config = dict(
    n_layer=15,
    d_model=160,
    n_head=4,
    n_kv_head=4,
    head_dim=32,
    d_mlp=640,
    vocab_size=16384,
    activation='tanh_gelu',
    norm='layernorm',
    norm_place='pre',
    norm_eps=1e-05,
    positions='learned',
    qk_norm=False,
    attn_scale=0.177,
    bias='all',
    tie_embeddings=True,
    parallel_block=False,
    init='normal',
    init_std_qkv=0.0253,
    init_std_o=0.00462,
    init_std_up=0.0253,
    init_std_down=0.00462,
    optimizer='muon_variant',
    lr=0.00647,
    lr_mult_o=0.719,
    beta1=0.95,
    lr_head=0.00441,
    grad_clip=0.5,
    warmup_steps=200,
    schedule='wsd',
    decay_fraction=0.869,
    decay_shape='pow',
    final_lr_fraction=0.0,
    batch_tokens=[8192, 16384],
    seq_len=256,
    doc_mask=True,
    train_tokens=152500000,
    steps=13199,
    dataset='wikipedia_en',
)
MLP neurons of a small language model. Each row is named by its layer, matrix (up: input weights) and neuron, and shows model dimensions 64-127. Each number is 200 + 30 x the weight over its row's rms, rounded and kept within 0 to 999.
After each neuron's rows, "fires after" lists the tokens most often just before its 100 highest values on Wikipedia text that the model never trained on.

L6.up89,191,171,188,150,200,184,182,175,204,154,199,246,242,179,220,180,210,204,166,229,190,218,159,220,210,204,226,229,200,182,163,156,186,173,238,187,142,224,224,246,165,208,218,199,213,192,217,238,211,154,179,192,230,210,223,209,233,207,197,201,158,244,146,120
fires after: "1", "4", "3", "2", "5", "7"

L4.up301,175,221,157,166,240,204,262,225,173,185,160,235,267,199,191,183,171,196,219,168,182,203,167,191,174,206,177,146,179,189,190,186,200,231,188,191,213,217,190,203,179,190,148,201,229,290,202,206,196,242,175,216,186,183,172,224,224,225,196,188,206,193,223,208
fires after: " |", "-", "\n\n"

L4.up160,141,246,184,224,138,225,185,232,200,199,214,211,236,167,238,200,195,179,144,205,223,167,165,166,156,221,152,173,159,209,252,204,162,199,194,155,197,194,203,192,223,186,192,222,214,257,165,282,211,180,166,207,205,187,229,231,227,201,211,149,153,209,233,207
fires after: ",", " ("

L11.up616,182,135,167,211,233,194,209,230,237,229,142,162,210,272,225,202,231,176,188,194,185,272,182,186,204,237,228,156,200,189,200,173,214,170,237,110,207,226,183,183,206,169,261,186,216,204,230,194,165,168,164,181,259,222,189,219,185,200,203,248,168,196,203,174
fires after: "0", " and", "2", "6", "5", "9"

L8.up551,183,168,211,200,232,197,195,223,210,190,232,153,223,220,193,194,179,151,226,155,224,159,245,260,203,194,224,200,180,269,181,204,168,153,224,208,149,235,240,212,154,190,187,155,208,176,234,180,241,167,162,146,187,191,239,195,181,186,232,244,170,207,156,198
fires after: " United", "0", " in", "9", "In", "-"

L8.up75,198,255,217,234,214,214,223,184,209,203,255,197,211,223,189,222,180,195,208,225,184,196,190,148,231,162,220,201,192,211,159,215,149,175,274,204,154,201,213,205,227,200,200,217,197,194,232,162,220,173,201,209,193,183,229,198,226,104,228,212,204,256,185,229
fires after: "0", "9", " there", "There", " There"

L5.up102,219,216,110,178,167,183,228,140,195,198,223,239,204,189,170,217,154,238,199,213,171,203,217,176,226,205,292,251,188,164,159,209,192,194,212,199,269,231,209,226,230,185,214,212,245,236,207,229,190,142,193,176,197,218,222,241,170,259,186,200,226,236,152,204
fires after: " the", "′", " The", "0", "'s"

L8.up1,241,164,165,219,165,228,197,164,187,188,239,231,180,212,133,244,171,201,219,187,250,188,175,260,158,176,196,231,158,205,208,220,165,187,190,208,273,197,207,220,241,197,178,183,202,194,166,118,164,178,176,235,181,225,179,153,225,183,147,226,145,269,218,201
fires after: "-", "|"

L3.up249,199,182,166,175,240,219,216,179,200,189,159,217,154,220,195,189,223,222,178,179,217,198,141,259,212,214,172,197,217,200,252,167,194,179,164,180,235,209,193,217,168,255,162,191,226,191,188,179,225,184,213,266,235,211,166,235,188,247,249,209,218,221,181,245
fires after: " |", "-", ";", "."

L4.up185,198,259,189,189,147,179,213,211,175,168,179,192,176,219,171,151,180,189,242,205,184,238,182,260,200,247,175,164,194,230,232,237,207,226,164,230,196,201,166,243,202,173,192,209,221,242,206,206,213,238,213,171,184,234,240,246,191,234,149,192,170,205,192,187
fires after: " |", ",", ":", "|", " on", " in"

L4.up414,154,214,192,182,211,195,170,157,187,156,229,269,264,227,197,270,161,187,170,233,205,203,164,219,208,202,225,196,211,172,193,193,177,195,226,199,245,251,215,246,182,238,241,224,227,219,181,223,192,191,173,171,182,272,147,225,203,175,189,270,179,197,215,182
fires after: " |\n", " Turnout", "|---|---|---|---|---|---|\n", "3", "4"

L7.up570,164,160,210,189,234,233,175,197,206,207,218,210,253,238,158,203,195,198,245,211,184,216,202,191,208,197,195,212,213,167,184,159,191,145,204,209,190,198,248,217,188,157,171,136,161,140,194,221,247,178,222,221,218,209,230,174,227,194,177,246,157,237,180,225
fires after: "0", "9", "7", "8", "6", "1"

L8.up244,223,180,206,183,182,193,236,212,196,215,236,185,230,150,226,210,174,171,239,214,167,168,206,178,209,207,191,220,205,227,181,227,239,249,236,172,161,186,214,191,224,214,179,209,247,193,196,242,221,246,213,218,197,184,209,252,228,153,141,187,228,234,196,175
fires after: "9", "0", "8"

L4.up163,166,251,210,225,208,160,198,199,118,213,220,169,168,201,251,216,217,218,205,181,215,196,174,257,244,192,162,221,205,158,234,187,180,204,210,149,188,222,179,209,176,234,219,209,196,166,152,219,238,189,229,190,141,215,254,197,199,156,213,150,227,187,161,218
fires after: " the", " a", " of", " to"

L10.up533,179,237,196,174,161,188,202,164,249,210,195,217,197,233,131,221,172,205,163,211,172,262,172,280,169,183,172,217,166,224,222,219,162,283,192,211,202,212,181,184,176,258,179,195,215,179,242,259,254,140,180,208,217,199,202,182,238,185,218,222,145,200,196,167
fires after: "2", "1", " University", " the", " ", "4"

L8.up162,221,231,134,209,205,161,181,150,230,211,229,201,278,204,172,210,203,216,188,209,220,232,141,165,189,211,152,231,204,143,208,232,164,268,182,182,154,208,190,234,198,156,201,185,241,187,212,187,173,248,206,228,219,195,210,248,238,185,140,203,227,203,164,141
fires after: "1", "2", " $", " ", "3"

L4.up11,214,227,163,187,210,194,266,163,185,238,120,216,214,222,166,158,214,221,172,160,203,222,215,186,216,240,182,185,197,186,219,205,200,207,143,205,227,244,157,253,149,206,178,139,210,217,237,184,167,230,164,257,214,229,201,207,229,166,187,241,181,168,167,231
fires after: " |", "-", "|", "==\n\n", " Ref"

L11.up267,168,139,205,241,196,207,219,192,174,197,205,187,243,214,165,191,220,185,201,194,186,269,165,172,177,211,209,207,211,158,189,175,159,177,191,161,169,244,202,213,168,157,207,199,198,166,187,259,171,212,99,194,167,277,189,189,196,199,169,200,217,175,212,155
fires after: "0", "1", "3", "2", "5", "4"

L10.up381,193,161,227,207,223,230,190,238,255,181,277,241,188,197,227,135,183,197,215,212,206,207,232,161,234,186,193,204,198,226,191,213,196,191,249,211,173,195,203,194,216,155,164,161,197,169,172,244,270,148,207,158,223,182,198,161,188,202,145,225,181,223,186,192
fires after: "0", "9", "ri", "6"

L7.up192,187,192,175,211,236,209,164,190,248,192,248,182,209,280,149,186,212,196,169,192,218,174,201,188,228,186,229,253,214,205,204,234,194,191,203,187,235,163,234,227,178,242,182,184,192,173,177,247,235,150,247,201,187,185,166,180,220,170,200,215,95,209,193,205
fires after: "4", "6", "5", "9", "8"

L11.up429,190,230,203,151,259,202,202,202,214,201,180,133,257,175,164,174,194,216,264,159,211,201,226,158,196,218,207,194,180,163,193,238,198,218,289,168,198,231,210,137,174,212,198,178,228,163,246,209,281,211,198,203,212,180,215,173,216,137,171,216,184,221,192,154
fires after: "9", "1", "8"

L7.up553,206,202,168,178,163,123,215,194,224,194,197,164,193,195,219,198,199,156,205,207,186,188,224,176,219,237,209,195,204,202,218,177,230,199,183,196,164,216,245,234,158,208,170,223,212,184,210,228,246,181,182,215,200,219,191,127,237,126,170,208,256,264,173,228
fires after: "0", "9", "2"

L4.up562,203,197,190,184,228,259,181,220,225,236,233,203,158,203,182,193,143,156,196,212,247,222,153,185,217,199,158,215,192,172,208,203,238,184,196,170,277,191,136,268,191,226,120,175,180,210,166,213,212,183,205,217,140,216,200,190,218,170,193,204,172,226,193,186
fires after: " his", " the", "-", " her", " of", " ("

L7.up325,210,210,239,190,206,209,232,192,189,196,241,207,164,149,178,168,185,206,225,223,172,143,211,189,215,201,206,205,194,233,201,223,239,214,217,205,177,201,192,219,250,207,181,197,205,177,225,224,253,215,237,163,226,229,185,217,188,115,166,207,229,213,182,188
fires after: "9", "0", "7"

L6.up345,225,170,220,242,173,168,180,216,208,190,171,231,205,171,225,154,183,151,204,168,226,150,163,155,202,200,180,197,206,245,201,219,202,186,230,187,240,197,173,155,167,250,180,190,226,258,183,184,214,140,210,234,166,182,195,213,160,237,230,186,201,176,199,232
fires after: "\n", ")\n", " (", "-", ";\n"

L3.up3,151,190,163,188,250,181,223,265,136,238,174,215,210,102,206,204,201,211,213,189,155,206,193,242,220,224,178,191,164,198,213,179,184,214,193,177,215,242,134,256,207,216,133,222,224,185,165,168,232,212,236,195,188,178,193,187,164,189,138,190,241,190,210,238
fires after: " the", " The", "'s", " a", " his", " her"

L10.up305,182,206,192,186,193,192,189,163,209,209,275,260,232,201,208,149,215,193,213,193,141,222,172,184,228,218,227,227,168,166,191,194,223,173,234,196,178,246,196,190,193,169,187,191,193,191,180,194,305,193,224,242,226,244,195,199,251,168,183,194,207,196,211,146
fires after: "2", "1", "9", "6", "3", "7"

L4.up378,234,206,202,148,176,152,206,170,203,165,203,209,258,180,221,152,174,171,158,184,225,189,128,167,187,246,178,176,176,249,216,217,183,260,209,219,286,219,209,194,219,166,168,213,226,255,212,180,193,184,184,226,225,275,243,239,205,234,177,155,200,259,185,222
fires after: " |", ",", "-", ";", "|", " ("

L6.up223,182,202,184,224,221,202,208,177,196,173,215,174,245,209,185,197,183,188,229,172,205,180,206,263,175,165,183,182,222,199,195,173,168,175,152,197,249,210,203,180,186,240,193,166,195,252,188,152,147,241,148,241,148,205,185,188,186,220,178,238,196,205,204,230
fires after: "-", " •", "|", " ("

L3.up507,194,194,205,193,191,202,223,198,176,225,221,207,186,211,180,188,215,203,192,189,216,254,145,198,195,186,166,206,210,223,232,210,206,217,196,188,227,240,192,211,224,181,202,198,176,240,191,217,203,206,201,280,244,241,218,271,188,174,240,189,221,200,138,238
fires after: " |", "-", ".", " -"

L3.up547,237,175,185,218,165,198,208,192,197,146,224,218,207,223,153,191,251,164,150,171,174,226,201,186,183,181,220,167,193,233,156,159,271,199,208,197,181,156,172,238,231,187,210,160,211,294,176,225,201,227,215,185,220,272,202,213,218,197,185,151,166,205,206,183
fires after: "\n", ")\n", ";\n", "})\n", " UTC"

L10.up174,191,241,158,152,184,215,181,112,203,206,196,208,234,228,148,192,213,202,220,204,144,184,200,216,144,266,205,257,178,155,147,220,205,149,223,188,223,221,215,190,174,202,137,181,204,214,208,174,163,196,194,224,177,181,188,153,233,207,167,179,204,220,180,233
fires after: "1", "9", "3", "5", "0", "-"

L10.up514,204,203,191,210,182,232,168,201,189,168,217,162,180,280,164,197,136,223,232,198,246,214,207,237,227,245,193,140,199,217,247,147,213,215,148,172,229,150,200,212,211,212,212,178,222,233,176,173,225,191,222,207,186,219,161,191,202,197,197,167,138,214,179,178
fires after: " ", " |", " at", "-"

L8.up275,219,235,189,194,194,185,216,205,233,198,251,215,238,171,170,180,183,177,203,201,169,244,170,149,188,211,217,185,167,182,127,204,169,184,201,161,159,184,222,201,176,177,224,259,227,171,207,188,245,217,190,177,205,150,207,194,226,85,177,178,236,239,195,197
fires after: "0", "9"

L6.up263,218,238,198,230,205,243,205,166,166,143,204,177,233,183,211,223,129,214,260,143,205,226,226,236,218,200,225,157,218,211,188,191,173,253,182,176,280,163,197,227,216,233,200,197,208,185,184,218,165,177,187,225,164,227,180,153,196,215,198,178,215,239,191,245
fires after: " was", " were", " be", "-", " been"

L4.up188,179,211,158,224,190,199,228,179,246,227,195,215,283,206,168,214,184,200,119,197,161,203,184,168,186,213,268,209,212,178,181,198,184,161,227,212,237,182,187,230,230,217,205,198,176,231,177,207,184,169,220,234,217,263,179,184,189,253,138,176,174,164,180,174
fires after: "\n", " the", ")\n", " an", " a", " The"

L5.up7,199,191,166,199,129,194,216,195,168,235,197,196,173,191,232,124,205,201,224,151,215,250,194,196,226,230,186,173,217,214,174,179,155,223,165,206,213,292,181,243,131,179,198,219,197,261,204,206,247,204,218,252,205,203,234,210,200,137,226,193,208,195,162,191
fires after: " ", " |", " the", "|"

L7.up158,205,225,178,149,201,196,233,221,221,196,219,238,229,266,228,214,233,174,210,254,199,220,169,154,241,189,247,200,180,195,173,196,199,117,177,190,209,252,211,204,202,178,191,191,188,184,145,215,168,205,137,201,182,259,173,165,199,229,167,224,182,179,186,194
fires after: "0", "2", "7", "1", "4"